From a checkpoint of a small transformer trained on Wikipedia.
Size: 4 heads of 128, 77.6M parameters.
Architecture: no biases in attention or MLP, untied embeddings.
Training: a variant of Muon for these matrices, 487M tokens, 3477 steps.
MLP neurons of a small language model. Each row is named by its layer, matrix (up: input weights) and neuron, and shows model dimensions 341-511. Each number is 500 + 50 x the weight over its row's rms, rounded and kept within 0 to 999. Numbers have three digits each.
A block is one neuron, or neurons of one layer that tend to fire together. After each block is what it responds to, as a language model described it from the Wikipedia text at the highest values.

L4.up25:475567487603560517536458437475530482464464549541570535410511529499502488492465442485546425588548554422400491490474460492567432540563410473539450470379421555515466491573475539468459537524563483473509458453484490522558515471494460541506495592559498521465420498448372482489570497465525455384528482560521494508437538442538514552428412453512534498518469516516457518465492579456451501505533522457562449568443550448420535588429523570447531415488521546466480465550514473533625530529460457541441467536430515466508484471504
L4.up490:537521478587528526547451469559370499614558583469670561446512478470503497513418482524503476409533633446498482460512572470420601404470476451590516498445466483508438451592544489498442587520548539502446466444555530535508526508478549483578509514454524494506468610434436486428495510402467475499563537482444379493477497454547548529495446447575523534527589495536566508590545600481546463438443537540561499574497564442595471567493530490476422515472504501551616470480519400494508540501511519490508457503476516609549523471583
L4.up644:466533562568535480501432436478439413535497539530586502504473459519533559456411523495512470398573545424400492466432506483530507507482525487518549438469525461429472473483495545512414461544588475474380538386486436520515476512530437493530505490583495458531418644420509474487519475446511467447608447518536414502523504466554534510380576451506512485516569575498468585492455484525528531477479436553553493611547490472619526575539576589553570421435525510485511449520549468487542582546433484457511536503393540558499516468587
L4.up1259:558489458506540562490482457504409537427557462498525460495563555600521469450543574515423509497580541523421592498579551547468400573541551479511478537490466462537479484526529447509510370533491419537569509458514538475597507491523468554483480560439419514562500562484465494502508533584538638435606435527516575517532528465527538499468587605577507514428515522581506439501516467512475435557463523492457492500393549436494492481511568430419477442509382470502496449445396513360506515498393465461407510563478570523495583440574
L4.up1356:514524529550492550504450422445514545541552571547475518455432517461561548510478450489497414499474478471477485418499531521564423514517510544541481441471395509394480481552564514488509488438530472452451545498535467536561502474553493564453497451568510538450463643474520536404530559491472546520525502619547506511491461537544466468456512589474510444469480533521534495423411469465529476439500544473489475538620431473557489458556576616524507538448495555525512414479526447500478467491484502489386442499478527583507468510494
L4.up1526:464463544527451486503524537507494536550524437521536564542456451583559412496420478516461538447609544520543506511418506520430498546402450472566486501559475480488452457571501478502467543551523495416470489480553511418481486531542501536576560441474567565478456575500548495526473532488514468543540449493526601466475463505468514555441500607577501441474526500537419628450400522423488505362517544471491533569502575432575498418584480522549517517485422498526459469515408525464572450496551606516472452559537452472536560438561
L4.up1680:527549482548538470439432411433434585538537561414531420403566509492573507545534469434493506457415528426419505395528515490607505449504460474496486525455459491449605555554479465537520544537576475434453471430473446553580569485465360540581512504529499455486473644421533539455537550544493573502506448521623567533429524440574466506493553552580460537534537538543530562474429514479564519477495512549495442540525580463577517514529575589531547471462484538469538499454416469427648543458509545511450528520524591606510493456493
L4.up1948:495555478568467543497393557484504435601636509547537537467577504526500546369585455482531488538497557486468452451464419466515557399537516489468571440472512502415614430580464523536501513529511475498484500395437544418528488475569484448493392594500461445418443619426470542493493487527378488430476502523478523481485498491483476544468519432464450448404578624443452448403461492497554504563518402538417491502583493455613535449513571531577591469508536506493444486517515510548424536516534447561528504518463509584418546481538
Responds to: Final word piece of a person's surname after a first name, in lists, tables and prose, such as Moff-ett, Press-ley, Red-grave.

L6.up1031:548454524444559464428509488455396446553483489558456441550499480406494594554445588485508524505513497470483485555508456520511438452486498459430500489455561404436549480522476459478471426443502388472544515524453483540453570546543570459490457485494468501497429546431480446513493433472528465413579550469527382566500458521495547496513606577454625620440495505456462442497569490449442461538580555542425456550507442424503567437479555516550480551491610573564454496425549481398579474476520490600554603618459511534526542519464
Responds to: Closing == of Wikipedia section headings (Background==, Release ==), plus sentence-final periods, caption ends and clause commas before new text.

L6.up1536:635505507525566469618468429474617454539536434513485454512474559454448519423447561560578403431531532516433458437585552593575490431567458528518416482487479469515541456427518569542506440474427461493449447497560557565540373558576544524434582464509497525560502454530474446551536513493507523487427484530491507453499490482517551497506569481458519534569504510578529550528430542455504562523497573488458550513438432416573482446455483476571525520496510421509495483506453514468596500507521514507487557463586417461572486607477
Responds to: Adjectives or possessives opening a noun phrase, strongest for Roman (Roman Empire, Roman mosaic), also early, late, imperial, human, and War/wartime.

L3.up255:537566513540618506512525585403529494516527523460530568493541510577427511527483576500457474498545571495466517411550508526432488508504496553523513502463489420433485467464460564441454407537388579490507446562495437488471506536535447535438545556505553438629502523569538459557473519427539543455458429404524528510444476510520518496498505454513471498413545442420545570471498401539520510425465531479539559571517489458550435554447630482412552505411495472498550492436475452581356577479615527568495527506542495478538503502362
L3.up520:693540538408569526437503342498505501530558515476508473490502448473505599556465490500507541531463466484489485480467374545513445555459529498482460483442525552404502513460387505486450511541484487441420494493671474427503488523434478544473495489560508495513477510558522416500467512471520521524564454526474451541490512478470491504488522524463488555518520477439490462505554512495507524503478562570468510492455608411535565561468499531625429466532507504458458485478526460487388573497554414516535458538429548434472480511556
L3.up637:511492494460484543501500573443409435535464508539542560543431519516482522448410468570501489481567436541476523435548501439452536447452480452520451430496684437577599485435573517499499513512471457511492421539453416537515426514394417505544464429510573502524499528548477600540523394452548538447463371406544495463540464481519546427496541502629481538448586497421518515462479423463510521519482463534506589512468506522651491535579502478516548548503535487497534558566478547393455559481542522526462571488463571461543574578477
L3.up974:572443573492538448496444515478461528598507543438534539520525460500500483548455447523496566535518468510558468443518443599468460496498495466498493446503430508530552454511466528412487465385467460571499530555512494509472553549481501556547516509496538517517517536488425478555578486499436544515537466481515469499448554467448503549518617435383460470449466461534441513457421503526552471407578464444481494386403464379494490562498486622439524524588483502594526462502626493545519486588545404489472511517430481536492437446502
L3.up1054:558560583507557478505511546480479564428583514488478440503515494498471562536490520513474474493429500534477575470502471517575589458519413476516505453470416593471561567447521507460497437516484457498531495530461576523482418437465463490507458519472477535552490513504530392628500439433541462480544494391391507510439470488497525440469429559624579548456447482469522560420478429528555500462464468560464574537417441486462499498463529510431560435475496479547495513492548632550425564523458479535549488467372519541508508489483
L3.up1286:558463590430481548458444468497419492594550445464470509561406487447477620516480419413466514437529501505545466486464473521532511509556483476530480571555433508496417500496487481609391577462478451531515450546477508690441435429440534464546443547527493476495458521457548462499445458460402528513466512463527543567548481502502480449425498512564527431494505467572519463551553463529541495512438471470466505391516493546510416572494600519471432429518577432505521535434530494438505594457437461523425479436470557417586431509484
L3.up1358:469441504517474430548604376409443502565401486460503489480580526434520511486486557537546510559489508401524439436560488555577418503444477456547414558479517528457582500424438542561514458465492512530461448499493439565474409512499458554517508530496602448560453500471521433562426538378518453484423506506454436483355499436472543400471530470489489489517503490456515522521515427388542519409526468464473533324435565480487526489472578517479515459528454484499587469467489525471485455536573591448487469504474492420490514564479
L3.up1607:468614529475546508538589513470515493536624463440490522503454564564553505436516537521523452539505485524461518465570511539551582534552439433541459485480552521434421400445430444481548468445451545551426482517542456420569529493625530591511514508415465513431499491506532451526461482426511578517567555426547552436517439465504553441485544545517437560477555549572492509407590512547572527456627588562555490526486471537538434433554488480484539502483457525538623434558449385557543469466502505484463535580415519454464472551555
Responds to: Nouns naming a place or institution, mostly after "the" and referring back to one already named, such as town, county, state, borough, club, company.

L4.up49:551449551505470476541434411531467506510498464478547508549567506525573533485601510491480467456588490479435507557455538440438470556473513549500376511576514454533432405562514450409448485585475422460568439501537533506410394518477453558498435570492511592433491504405536535463479516525481531515561496510504517462470540515417519509555470524486595499581535517500420412515484530513539536520532461506529485545589576356501526520466544529467498569578515520494426492459453487408472468568463450452444571512537489473458404444444
L4.up154:545583465511451485453484480479554465509550543481563388534519418481577568546562494457474485463497471481516534611401501490520414527591564552575400474542578530459423527573539457618511548462493519512551536545540571487501490466492479548570467467633553562558426574507451436520434525623515484562443506444494510428568504428415496424527577527438450568534608463406519469572485373599474555564491470476562436559477416532485519470619467579527508492554499457482544464481576465584494585469438504457455476521518444452503506501388
L4.up345:637481574445393490540370490501540524532546544399427463515614550513535535463519486513562479594437452496463435393573468625518470514431581394388456538422562543588564439516565416506547547445466405511448536527483581541530518491553494460550519580489579508425505486571467512510510572518513541496564427380526494454542546470451483528501538448537563499464459552542594486461508480617543452565536580568477485519416482438526573510504512566478434459459502492533496506468586550484504507528522391535525587515450563465479446394512
L4.up1017:471529467453478430535481525382538562456460465490539381566455516537549504471436597554466567531509495533537531457399538517540505569587466422593464481456560465440532527453519574400537509424441476513465498477564472492435572569519502485523499386469411493526499507504505459555529478487488467572517518416557532436512462619470426551539502512526510500483551458504531563457469497477491495549469515562425545572526524486516584538552446507559527469542486420501577424549557565420515400488547514497547625498514461589490536532510
L4.up1237:493359452474570462463603540501372570519555458550561452475607511434522523509553494432483512533529530568480542460529481527448457460509418511452474481561601532386462427564502461485523505610445482459589465470465531526552428555431545492478445563451523504419487496465474527471498541624598481468484577481495515501508446526525428574587493585517504485504561534456478422521522435517532548489436480461537519465410493413519496572556465552456474559504496469542504436476489506471580467526485499521535462517528411543469501558483
L4.up1392:515456517540526495531491468510471509526450430521483567457558422539584497442539514523462470458467527493524488412483507565486460494479460453528503559497472447458458453551591534511479461546515479434603538507547570474554537388582542481516556600432506490501467526559513533483462594580521532437471492443477525499512464504479470555531484562472561517509564440524479558536603548549500497537516448502469469527471500436500497462515460508583439548500474555509501470393422540534529559504395559460501455555545530582559482550414
L4.up1408:444456498489528522503556494439522421601501460445503516583432435464459513522446535581503533513549484575398487443527441502526444426525471557458591489487557480517531409493549549450485545534516517544530603408425496486565368484505582493423607468527498541521499478413436501474508557552510519461437417471466421489487490512493474566584455472389428477501568507526494410486560561537503460541476420515561486470467464370475430542535583564472509527581445528417477509514424553445389472569473460445509503498602459476524566495431
L4.up1927:493429493455478441474543418454580521479511472514527587506526514419463521392379491508549505527527491388444482503496561489586486500428562576503511517531438502497422525408584472448450525504438504427506565514485506554391454501514520530542527505540540426495523500626510379480491520569501602505490605520453569488431475500544564420561439472574503475314509441682461491502486541511474511543486456412625548511489589466533534523429489573511601387516465482543515483537399521468408507552521631453530471580492559482510469560493
Responds to: Two groups: place nouns like city, town, river, County or Highway after "the" or "a", and early word-piece fragments (re, Cre, Gro, Thor) inside proper names.

L4.up148:539465472434535493526478512500454579442460463498548492440541554478573404358553472524483431506440440593572452421545510467493511454531465483475537464455567431493548487455444514473469583517499561419526524431505561561534423558519507413554646504483484506480493569574445529547525508529533514425461437492494459498536531550491507522498528436577525491428519481466512462616453502528431557518515503457593513401451554540484511488430486472524563576492405518519468565538521606635562469490610494527442510495472511387438505463475
L4.up213:504417509408520532521439458559436373456521500496514561534478533496483472543513559486437482584532537642472587521544527583479462505537514489531502560437513482424512537420586507527521480423485461537428467544488572532493505600483594457435531607583413412589613490431525445400490508485563460434459523533439525478471531481484540493487586505575529410494597526490501424609558542542547492545551558485496499447443582437551500454422507494544490477491488568522534496609569529422515541511484419467527526531402466604511526514452
L4.up374:461453469526557508581465463532452498468548451417446512560513514380479521499448445569406531438581466461504581449495473468391550546577579500503441503552462510443583440490430472448584590500452536437496563458535478442415566439466583521532482525458445618507526573584541570604568560503496579475558494542527508516519482583522451454506513540502512399484488505494499514394546395467455465505464486405584473473562526472499461448520497585475563481510489568514570511454515456500448501448527529475458505438536524528515528536567
L4.up597:526524477536617514517547457486539507541524501443645493564497489446479445491440523487529494558494435557467473449442444521488503495525438494465462559489411532489479509341555483516497479443479531549536504471532403403384397635420456501537490539524565518468366539501452568541538456568475503504428484546565589534498475553491455452421473517492527430509550555564446543508507472551495569462520494568563508517429576488480494542416496557377481490503494562464386532534527580498480403545477555382472567478506453513462517582491
L4.up819:429457546386555588523561536513450499439503423561544512612502453482568504458507502540533553498508548566579459482575555509410552487527450448587536503512510513575565435586554463478460607449454468425521526453500455528515514535435542563472560452462502497421471488541549486501566482506628441453501509562564501463419520532540465482508459519536448512493535490512533492522510482492447514462466462498571398486520523529457460561480552460497555476513499583453432500512517458468434543516488544500431489485558518383427484453496
L4.up1044:514490437527586528551489517480615466513457501539427416552467569556514556561462546442491470475540496480533513507574454431483481541494496492571472543497598560479526509455536516520584498545474489355559525497506427455579467590567542430509558459483484515545437497527556586561498529467421561492445520450537493488445461527394549480536530561532531516442550528421496526542501491547451394487572410456532475424489477471579401475484448629500578538483457541407538525467514465581565500486547469449559494391527553480513401537583
L4.up1324:446442571499518552517467536570404460427438472376495480455433474383396520473514551531570472562554548556448525538482535385484476512488466512500580544600551463581512515522532441546522476514444462620541520571532460425436577444534628516520524582444516509500494460538549611543515410499530493411535474503562491447519525500540473497455438522479509439464508540441500411373599471542501444451431462494511475568574606491358517551444535425469538459514515541532609503528461468418520487495625474466573480432547547585516453489455
L4.up1879:492446556473583456513606521509551496425513472536516528582461474511523496494549505505509423457528442560517535495502604525532521437475435464493478502619466530564428468487471448508436484524514463528500622493572567532552544568573568512513434523506543492470526527500448504498508449460484449433525451432473528444421496529579511571561533484459431533510528534546363503557527443495493564467510484484495525546501432478502520414435531577544463493517509474460521580482446498525395551559509488405407538535520546497438435559544
Responds to: Closing "=" or "==" tokens that end a Wikipedia heading, mostly "= Person Name =" after an infobox-style list, as in "= Iain Dowie =", "==Example==", "===Marriage===".

L4.up20:549551535478513405539589495546465510535476536473462460483447524630448569510509559544570465500480510487509520549496445567576482460457468659485544548511511416511601436438521597591579456512403393497478458527462507487549472568564448522527468530403411537411530401472428422413476519517490497521553474475542538494502438504464502409505533483430520476501396550580514482532417406522546520469490476481389594575487483530529475555533512521557548561563428497481476454529568483533511450506515439479548449397558449527516532575417
L4.up308:547576436524462535507486619492419516540478578502501514504465479548450479443557587500516507457452471507459408378527488487543563469555490557530494565513554467506563544465507499505477431448558506627386510491501409534517512507592490516359456459532512431443520440554486496489520527476530400525569556504560562497451422578438525434577483481526488542560488499460542508533537597474560591525610428503535552595490516556521468549455351444472595535446537531491571327583478503491436555496523608427519462487496415540573452572574
L4.up388:449600551520567545529478514541474538586531576486434530501497510453449482513496491526542504470489475418479534543585480458507458538425493492410544437440508565468546488516465567528406500450575448460489481455551506381477468501496585503517458473487489504410444528493473474534480426497449484530441506569531483496486421476525546486555548461432565471533434575457558493498450519512446495483441519502435493501466568493506538404537506497518505482504471494539481572503482445444533483464607499674482465556439553444514512556473
L4.up571:507468459460506491535565467526494432561585382471506487487486515407492467482471557577515630508558439522554421486454551547534480577502435589394462573448490443367565476457466544548523534469451534356604469459505434496550540468434477549491508544517422437595470454486516486594547451486519520470508506444432430511469549504422555435495579469473451463477506506414444486577551457515473554450545386499501391370490477448492479521467510505529578480529476548566446451484523453524541488489466490575612468516590535485480449532437
L4.up1168:534481498534491486490518542454591507518457549531542548437532491526525474454481502521467474582513557490524501518495479433604516490490419476406572476397459462516528479408619520516449418505483436518462484478506505426467516536450571524492494518447547434474430478516399424573412418453492496507469519541508553453465530585518491486564469504482465546473436510533553425449499583452654455431447545528533591506406567474454510497470582487478515453528435554515503505520540492510485545542554581503520478527464554586522488529473
L4.up1173:535573448525496474618516589486514453508549511474511541569560514511531494482447626473500453519617465513526568489558583534503424529484421588484508458513505492504551529428496620438581468563605602523502497493505472538437426583381497539498598359507451473527495492434529491632488526586545559548461441463551471442515402478500505467412500489551467527589502474482466518494460561448488480440471447448438558588539510565487461501496510470494514498601554582471550441407325480557541519417579412549457509510501437471498512541486
L4.up1342:451544548521513508565553516480509496544562453499516494488504584540535550460542496545484555400555521526490553493444451487502506532424421568496527589493454486442441493413451536589421488437452449451501512468524581485560482407465452508538370630494517495483510450607390521622482417571433509566429486494645556528487548472493639491620538509408523431491552491555493528550492495439595478528558601579437547471554528481472513439588473547506558401501447575398456549544508541525507543440572483509494549498530460588516444450458
L4.up1904:488442486459507454480533423453474498493548554474477509568543442541532549535565560443531401528557488534437452449559544485554506530476417508421484522539455478482483462515544491449464434463455574531519515456494479479503494489482471498542441392482602544567515488442471479486524522464551513423541511560485590389488549464544518450529475429541538537423453422540558468447471544488472445441478467423417466525489480580530479541602580441472527505519416626497547588492510602563550596562459507492588424510526540586476507560621
Responds to: First piece of place names, titles and ethnic or religious adjectives, e.g. Av in Avignon, Roman, J in Judaism, plus scattered other words.

L3.up12:561472412509573501497526520596505458431518506485499487514499458499478475532512565455565502431531470562538587525533473421511418518600544510467530476587479475511441447418476522450546576597571474441499579607457568501576543628529594556564432518494500507597474538478437524563572494446426514487534567483575585493521468582497450550465486489543559518487509550514490499475514571518489505463492499472501404510473467393500498438594548474491575481529454486545540525448522598429441522492663518453457484373506454519559431529509
L3.up508:469419510419429575548554479508439487481481498461517515587481540538492599457430432471446504466548491606564466482521560528512554457463463590483481524529501512464385405442507491545471504462599458483545490539590502436441479493422629462499572442544411513505500543525456520551561574490479572484410563522443574486521550520515453547541477473463515522530564577556520463479520526479517510454632552452531556503412505475520503403448510490470504394526451529558508481318521550486521521497468546482491614453476495496555547522461
L3.up979:484454505572468435518553427568403567492468506548571490446534513390584469452544506453485503505448580476518507553493517412558513550449550477482491527591519559540587528551533403614435522538450485457511489449547541548405413443425453526462587482536445481487395476514470495476408562496592562514488536467484485491541549480495437511440509602426516505431526525520498540507429533465440571471464439426629471520577473498512475516547659453514456485470544463470457536497492585548414556505502479505472535483505481538525460572454
L3.up1088:482403470488488512582416532521497453463459449547526397484509484405564542553563492444559498498587502464458504444509499458547584577446411327470521557509432576490434485496542470469581510558547537520534451545548520489548562539589462522467504549513504604519474471449474414434527498595489457546525377408487484512425542531519431527602499383516526504533484531438526453493494528444390552487530536503443532442557485440478445557516491471488460438521618542465540423463558514505430432497578538528439520520410509469528460487560
L3.up1146:418411527459495534556406517547402521561487580522445367531532551516445579615505485545542451475507451446512478504438432531577393515526495526502454504583520441469541484429540415548526414550529485458568576465493536514470419528440507504480519621442512544585449605566516438452454521515466507416468509428509492476489469540434520497466568486440521575529478560472416518508537502501413554481407445550572457512474537508492490493555536506460538526468574424552610485547509549467430395558587487360554535493512414543421438502523
L3.up1271:519549482391458485496507465508491500495555493493505549489566479464524525508451508541576492503400480485492633518574584458479480582458464535382420520617578562501494420519457541518480538522411522497512567522454476499506509600548480569573545478510569547539481512440523407516453517401516415478394511447465558469451463568481543494459530464516536518565527585604581590559540481519494537422519568435493384524451440541545454513559508492428537425458491560595601541439525405542508478509502568503466475462563508506447430504538
L3.up1535:445452425469467543595514495457598595473556503605415456473523527476492482448401538504553507561495478476548449509506541458441466495578476415546480558476481526492474493504471449514534525545432587418549560422566559440521550542453516518441449631416523490479448531482521569532498539470481497470440527523468491574561404609476468540606429573532465403524523568474459530488530527481468560462507464521520415495553504562555436472526512550519602502484533538424532561586496579490499524537480490463516630447559469518571456613580
L3.up1579:505480537509542515458559540607508590603501453672603486430489499484567547532490427488559474441566458530519468431492499462505537496508530497490505525477413515538509452457455571500469510422501545480536461519421527493485486466530482525436539534449503466496542478544448475472483501468500551544537527497545492427530510489490427496463490472495434449575460486569508527499441511458509499453573470510380635457519554563414488537586397560546466396521594505445522446498578446647448560503614533538455472440463481488563393510475
Responds to: Final digit of the seconds in geographic coordinates, just before ″N/″E/″W (e.g. 0'1'″E, 2'0'″W), plus the closing " =" ending an article-title header line.

L3.up323:493472532454517471472469492478550524527562520552515473469470463548499525479512516511525448603490521529532523504471426482505584499511486585527503384425514445548608433449448507467502500558556585509430486533543463419534555559433449486480460549543561475520462455485373480507353483494549565461613558482497451473599515525497480528552446647502540544477485554525496487516554531544467598458566525504391524545565487591549490450536427552430538513486519476496435580445442532495408427545588554487517381513513549410534502554522
L3.up523:548517427464523459509490570518509463526538455485622579589489417439469562499490513515565447566514613452559543482491446522458604510618493491473513511459531484576538537538531533478449578584522510494501467527484520572485480499450520567515561473444497497445450481512505471524507482483371607488563445568468521525555494481519432558516458499534527369514552559531501519526510433579545432437486511495550386510551496510544491396547483426567522413476475488490572520552477549458494444507472519491530458513429383560427576488420
L3.up563:549531473485548464481549611510483493554577483523437557543439391463497590461528523482458512525512504479429536546503544539529511467431512480516498592543494513421507448561434510551612472525475484524441436435461525576523540551556488506526583474552486499462557524487564421568510498432469606510381527570472472471525386492451506552519485521515526566443580538560529379470480614502512489412503509475525500467591428583474466464531517507548524458516438506531518519516537492531479555507556541504504473428489523494552475446460
L3.up848:492575423462543505367575438519495481501523477554440575542368442468589484442565592442507491490453499519476505454540439573460410589532490527509494377502480522622585498444506513542516433524437500425437488509528602445473455393448511482438474529563508448536467495488498486565543460567458646493449543563483452426524462514477511460504352439569493514463479528527519552512543522462540485513550494551411549561430425437531547388583465571478527520493459462386567378547458488451500459468510493501478366523480489502498420527456
L3.up1440:527522418480448453472526449498479537570508416545565461514492515452518563477485580429522516478463432453526526519535561436578495485517515500503529451560510597519559529472518454527593462461537424490394544402476455431467499402586583430465465407518471547560568488623406545470462455483480569527524544459519540479524511585481442525542391491492458530439525573580537484464465537526496451439484547492470517456492542552515490499388559574436472458496467596410440556607504502448515369466572574476487434539446413595485453502545
L3.up1670:460475406475500514472528527571415519508524495548472508560521541467529544443504548604519500543522526512502452447491503459559455558435569423493505540547507404443567414454501410390467510533546451488469512531479453551550513538542473521458429645474480539478538599483486561559500513489525559580467450528562578486505551420467461485506421596495560577475511487511480447477509653591572497511493506485495467503479496534499593486537409493390501542488549532501518375470488466460569498473544437574501503495431484498471545494517
L3.up1821:442512514541567447455456568394495473570499454531451613573471488489563439521488576526501533500433543439522429449568442547455458531444459534548606513511464549449584496504460546474531582499498595567539479491467384479471565496433492494425537579472579539501512428519497562514522495520474520531492495590488515503560463464479473510419506462457499433467477470543533404493444519491599439478520503528506535473485504479460486476520554580424513520548457506538479462408486517581532502544577479475485507408546436466621548480417
L3.up1964:513472491512512442496503457515467467534567544491528537535417501499479537462498596479509554593491573433561480496502517510504458572418540563450735484496515467540451460438459535538499533377497476431518466452560508577449494456523577494486512525446463453492485435491456525611572390498506476532495505500469549426444438445555448381566486531510441411486545511620625458510579499495546437512473500492420537483536394566418459517489492491454480539465431503449496493476464441490480448493549481435578463524426437494453446469482
Responds to: First word piece "Al" of proper names in lists, tables and citations (Ali, Algarve, Alcester, Albany); weaker on "am", "of" and other name pieces.

L6.up781:458424514451548429535480483553464522533496526473483535554489477524485491484574565484525420423594443522480547518500493475599495544499448482545409482489421532482544494506538447566502431552414535521592566432497565468475439511403552559508562480462470503600508451600523445406554484467437480606466529472518579499484522567456514467473485484451516458526464491547475486459514349483510571484518503572598439481525445360479551549549540504451537505623562535451472480421500534496536492504566443470501537617502475528525600383430
Responds to: Second piece of a word split after its first letter or two, mostly foreign names and rare words (L·h·asa, Sc·r·uton, Sh·ch·usev), plus a few prefixes like sub.

L3.up734:542450471440485549467548421517392503546600549455528464539477529493533594573582493430403528507500522468414625492468504528532545528507457551569558491450518443456432499512477512411444454559543445506509464442536576533453419437623449616578464509495556478455435536429494533575487529554549492405539477374520495498496396468534457495483479446544482431462530537546539487449584541555537526476593383488426474479467478469578478527589429553498504440427462535395557460541430408499461519452549513417417486558499502560544530555563
L3.up843:502453550514480576404606445513506570511507487436501433476460545516498438376447405518473463546454571493531470529525595467505458413414386529595486468507574541495477453515553507435463541490583521497543476462465537468465440533509494528516499541512474472434468438472441536502555459511571476494426579427514402521562544523501466517599450485538594454459537523574511487500529506408463518441475533555592570496528488548472555566462456473489422516387478505425582458484498469445504459476511547501525487500483588526401425501490
L3.up982:595606574403501528533427477496524477561567507526531478499511459536548498509410463435479520611448553510501454487427609455493513494497402476535506496490524485493465456624455414433501540467510538467491411503447565562516573610487476512547443525507559471471461478503524514476542501455479476478505439529481457434464571572513448483569606510465511539556534529545567534460529451467446522473562492580471520465475559543514472495449480391445441563560515449454512453447445475449451380543528431420523476519509561520451511454489
L3.up996:400493493391481516472503494546508490490481511482427530453477423513615538478466586618513436511457486459494400514539487502552457497527540489567521421427496478515532513504440544508491441580493499457533467604488611486465546515499445440503490512519513482570409478491406505433543512555554588448624541531459462561463549491613478543553455419528502526525558446503512529532574507554490473577566567524471546432562489515498393424429494607487580550510542499481398500487466498534492476521471491399534483546455548491572515465552
L3.up1149:498510546472467523490460494501586537573472495496449562507460602461463516413530419518417499600469517512513517535500615454555596474496491541566495492495597516513508470552476563498529499397487483445511482472443521497470476424467509458468481571433333407397512492493521588521563486518485470553527384496471442495453477504557505596562398531466595591505536547555512560534473514483392456482453528587423433509507475498633487524500494484586546506518513530467514490552477584395421500490467416528513523536352508492497470469557
L3.up1679:480546502507484544462448565514409523483647477502512518521486410549513514421422511592497453532468468525495448408564560461563568515444425455466526402484565520551494501584453549396496557531617475480495473481541589512481569450474497474499491545546441428618500495523475489592467480530421492437532569486407364534518491500569499506522457556535608565449461517554495514470523568534544524482629482496471348477542459522578465455400583434540412564446610500496441519470396460547402367496591525441477472502444531467462435451516
L3.up1769:520474524535415575500437481504476533547429536479566570479489550462449417486456513586450478565483546347451528515543576464532432482500479449445466408504621408415521460505507479537420513463549490500485511477548451484554504448467393543518481483505487424436421485562513566440503483557412453503493479539539506536491584529499455478452443470584434486491576481507502507537433533506431458471517518467542530484487405586456524471483537613413478534435407573464515486502393412585605534521483493496549428578435509496403523524539
L3.up1803:457485516456412477508485509470462510514568554451553492437490550490488467434421495501463452520516530562526530529591414556535513434474475500533412553475528561458469467587464489533470536586478504482511447512544530552476462497517490568538455460490461407448535531422551559494543515553497494417545514501564500508519553517454445458486541461494523475422445558517496505449504614527414489481551489564459471586472453476598442494561515502424473559466555534471470532485406438531441411504519516483456540570478564543430505469554
Responds to: Final or middle subword pieces that finish a split proper name, mostly surnames, in cast lists, tables and rosters, e.g. Bettencourt, Redgrave, Plunkett.

L6.up101:510467504498471473534440413446514489447429524505511544444557521452592534548431468595519567493450443529562488543435531444500455487413351512482566434533505457497473510456483537486532507556518538522489562497557534514533391502542474488489529535508473536512487430525469544507598579368457448553502509543460600458525517538503448384573532544502548415439419469539522501558489527451509517531512555404588431475430578420476443490533565557513541476425511505519501497494458525491477519484526472553515444504414524562522494496489
Responds to: The closing word or word-piece of multi-word personal names, often in tables and lists, such as Carey Crane, Thomas Anderson, Langlo-is.